From a checkpoint of a small transformer trained on Wikipedia: vocabulary 8192, 8640 steps.
MLP neurons of a small language model. Each row is named by its layer, matrix (up: input weights) and neuron, and shows model dimensions 112-175. Each number is 128 + 32 x the weight over its row's rms, rounded and kept within 0 to 255.
Before each neuron's rows, "fires in" lists the words (lower case) most often at its 100 highest values on Wikipedia text that the model never trained on.

fires in: "at", "the", "of", "from"
L5.up154 [137 151  75 109  60 142 129  98 104 176 145 118 105 136 123 124 105 142 111  73 125 150  81 106  43  69 133 131 133  80 113 148 177  88 176 115 123  99 114 128 122 162  98 129 139 105  88 117 109 133 107 129 134 144 103 119 102 128 123 159  44  91 183 184]

fires in: "and", "all", "or"
L5.up518 [138 191  79 126  12  93 149  83 135 145  99 138 107 128 135 144 122 185 147 144 128 114 118 148  51 134 159 127  99 114 128 172 156 116 167 155 130 123 165 107 153 152 108  53 125  77 108 106 153 120 108 108 143  74  93 130 141 129  88 176 188 178  89 130]

fires in: "on"
L5.up2003 [169 100 132 117 127 136 157  86  94 164 119 139 127 178 117 150  93 134 125 153 178 120 119 120 160 171 132 114 155 167 152 120 166 198 145 153  82 104 114 159  88 149 154 145 187 143  97 173  82 131 106 154 116 131 114 104 187 100 110 180 116 136 131 147]

fires in: "at", "of", "to", "in", "near"
L5.up572 [202 150 153 107  90 107 127 140 122  84 134 137 132  56  88  79 165 123  69 118 168 108 163 173 105 122 122  76 116 162 105 171 134 125 146 110 118 145  92 127 131  95 140 149 111  58 128 100  95 148 124 136 107 116 174 121  52 156 124 134 119  94  85 169]

fires in: "a", "had", "with"
L5.up1071 [138 132 110 112 155 130 101 118 102 100 120  98 111 135 122 157 117 113 102 135 110 215 170 138 173  62 127 125 114  94 121 154 111  91 120  88 152 123  81 143 146 150 132 161 168  92 131 128 139 133  97  85 128  92 152  92 103  94 126 124 117 122 166 121]

fires in: "a", "on", "and"
L5.up552 [ 87  98 140 179 127 144 139 153  98 104 108 119  94 110 160 159 105 152 105  59 115 114 136 119 125  71  92 106  66 131  84  91 181 140 188 191 122 163 151 147  96 176 157 150 147 100 131 202 173  94 123 159 108 186  91  91 127  84  97 116 170 113 122 128]

fires in: "city", "village", "town", "consists", "consisted"
L5.up1628 [106 114  98 200 134 111 114  70  88 185 163  78  86 166 143 139 137 200 118  97 171 142 164  93 110  98 162  71 139 154 127 119 146 170  81 191 144 151 153  95 148 110 127  91 126 133 118 154 179 124 181 162 137 177 140 114 143  69 135 138 130 136  81 138]

fires in: "of", "and", "year"
L5.up95 [ 96 109 132 107 133 172 142 133 102 156  99 137 139 150 198 151  88 144 143 138 117 176 175 181 116  69 102  63 154 197  94 116 112 102 164 161 131 130 139 138 145 101 169 152  99 130 133 150 157 136 143 167 118 109 180 174 124  60 129 114 136 167  84 153]

fires in: "in", "on", "for", "despite", "at", "finished"
L5.up1755 [116 128 158 129 124  94 107 140  67  93 115 135  87  83  72 159 126 124 134 113 123 114 146 153  73  89 116 123 163 107  79 165 137 146 159  91 158 180 180  56  63 135 138  99 155  81 144 178 119 108 142 131  77 138 147  92 135 141 149 114 164 106  88 100]

fires in: "as", "a", "vice"
L5.up786 [117 124 127 131 107 115  90 149 113 106 159  85  76 130 106 191 133 162 187  82 150  80  63 139 131  94  97 138 108 145 146 106 166 208 191 109 122  92 123 180 157 128 139  92 102 175 131 127  43 107 138 112 131 148 122 161  93 147 120 143 113 126 125 170]

fires in: "an"
L5.up1451 [136 173 110  86  95 109 120 128  70 139 152  99 200 110 155 110 143 122 151 114 113 127 134 104 122 127 125 133 169  95 162 180 110 117 145 120 134 111 107 108  81 169 143  81 184 169 147 168 143 129  89 116 156 143  81 136  71 139  82  68 155  98 133 130]

fires in: "the", "no", "a"
L5.up1503 [135  74 150  95 138 135 131 154 151 142 155 129 174 122 168  87 186 157 122 122 141 110 118 128 160 145 121 151  70 128 143 123 102  50 158  78  92 158 150 122 200 154 111 142 148 111 248 168 143 159 108 120  89 114 117 112  97 158 102 128  85 168  47  83]

fires in: "an"
L5.up1759 [126 117 161 138  85  91 138 132  85 143 117 128 130 142  68 154 135 144 108  84 122 134 143  88 142 103 174 100 144 149 156 153 167 123 144 167 107 112 160 124 136 151 137 125 148 140 173 122 169 169  70 132 152 124 139 174 124 133 121 202  93 118  94 118]

fires in: "the", "of", "a", "to", "expulsion"
L5.up1539 [128 139 145 112 150 186 164 153 115 128 131 164 131 144 133 126 124 127 135  90 134 189  94  84  70 122 154 113 121  69  89 140  94  93 101  81 118 110 137  99 139 116 145 121  84 128 132 184 122 121 131 122 118 199 179 148 100  71  86 165 111 130 151 122]

fires in: "an", "ancestry"
L5.up215 [127 111 195 158 147 148 129 166 100  93 136 111 126  97 176 115  56 119 135 160 132 182 108 113 119  81 124 140 107 137 112 129 110 109 114 126 107 172 103 131  80 174 109 105 111 111 190 183  97 122  90  81 126 124 150 170  99 167 107 107 120 128 128 120]

fires in: "and", "he", "it", "his", "this", "met"
L5.up388 [121 137 116 119  68 191 103 113  96 143  55 108 118  80 138 117 113 136 135  74 110 137 105 157  87  85  97  88 114 169 130 145 121  66 144 186 171 135 143 114 169  98 134 129 162 121 126 122 165  96 140 107 168  98  79 125  99 156 138 169 224 141 115  87]

fires in: "of", "the", "in", "during", "after", "later"
L5.up920 [139  98 224 122 110 151 174 151  84 187 154 107  88  91 116 129  97 118 139 114 113 132 116 148 171 149 146  92 124 166 199 123 117 121 150 176  81 155 168 158 124 177 112 122 130 182 116 133 114 107 173  86 168 120 145 131 133 194  91 138 157 100 138 191]

fires in: "early", "and", "s", "the", "appearances", "first"
L5.up321 [120 123  89 137 115 103  95 157 105 202  88 162 115 125 172 131 131 157 118  87 163 157 110 107 125  93 106 100 122 106 144 112 115 143 100 122 159  64 105 127  99 122  93 144 157 150 166 156 140 138 208 131 121 107  79 110  51 144 112 170 126 151 109 155]

fires in: "a"
L5.up1896 [135 124 104  81  93  74 144  78 136 138 137 118  84 138  84 123 171  85 129  92 135 166 142  96 125  80  84  96 126 124 108 156 159 121 122  89 168 138 108 152 137 148  73 112 127 150 160 217 118 117  99 105  90  98 157 141 169 120 128 156 110 119  95 121]

fires in: "an", "first"
L5.up801 [166 119  97 151 110  87 132 109  77 182 103 119 209 171 127 145  92 133 141  72 152 148  89 164 115 128 117  93 140 117 104 137 163  98 164  52 157 120 102 148 152  93 134 135 140 151 165 161 115 178 117  96 141 126 178 147 156 103  96 104 156 178 130 134]

fires in: "of", "for", "are", "two", "is", "one"
L5.up101 [111 115  79 130 140  62 104 130  98  75 144 126 150  90 133 131 151 123 128  91 125 105 134 102  68  83  99  96 138 163 111 121 120 139 124 151 190 137 116  90 143 105 103 115 138 215 116 174  81 142  87 129 157 112 134 178 120  86 106  68  80 101  97 210]

fires in: "of", "as", "for", "to", "seek"
L5.up1962 [122 123 147  92  97  97 147 157  95 103 105  80 132 178  84 157 100 131 146 133 135 165 118  79 109 116 143 109 112 146 130  80 150 120 123 146 112 173 172 120 155  89 112  90 136 108 153 155 190 186 147 147 115  80 165 178 189  99 149 158 111  79  93 136]

fires in: "with", "made", "took", "make", "signed"
L5.up571 [ 91 112 110 163 123  86 141 114 132 124  76  79 179 101 104 123  68  49 113 102 149 145  92 185  99  95 148 147 133 148 172 137  85  71 123 128 211 149  88 144 135 121 145 127 197 125 120 159 130 128  93 126 155 116 169 116 104 115 111 127 120 168 100 166]

fires in: "a"
L5.up1078 [116 108 136 179  95 157 127 161  59 142 152 123 135 156 121 160 155 112 179 115 102 142 170 116 188 130  78 143  93 113 102 119 166 139 104 116 158 142 135 153 176 115  68  97 176 154 137 134 114 120 122 148 122 129 115 156 133 102 110 120  90 143  79 112]

fires in: "not", "would", "to", "can", "continued", "is"
L5.up696 [126 175 156 140  90 127 109 134  62 131  96 154  99 123  64 145 140 109 166  59 131  53 105 117 122 134 135 172 115 127 119 112 179 163  59 116 150 115 120 101 139  99 117 159  95 102 109 119 169 187  94  59 101  62  91  94 174 138 148 138 167 146 113 131]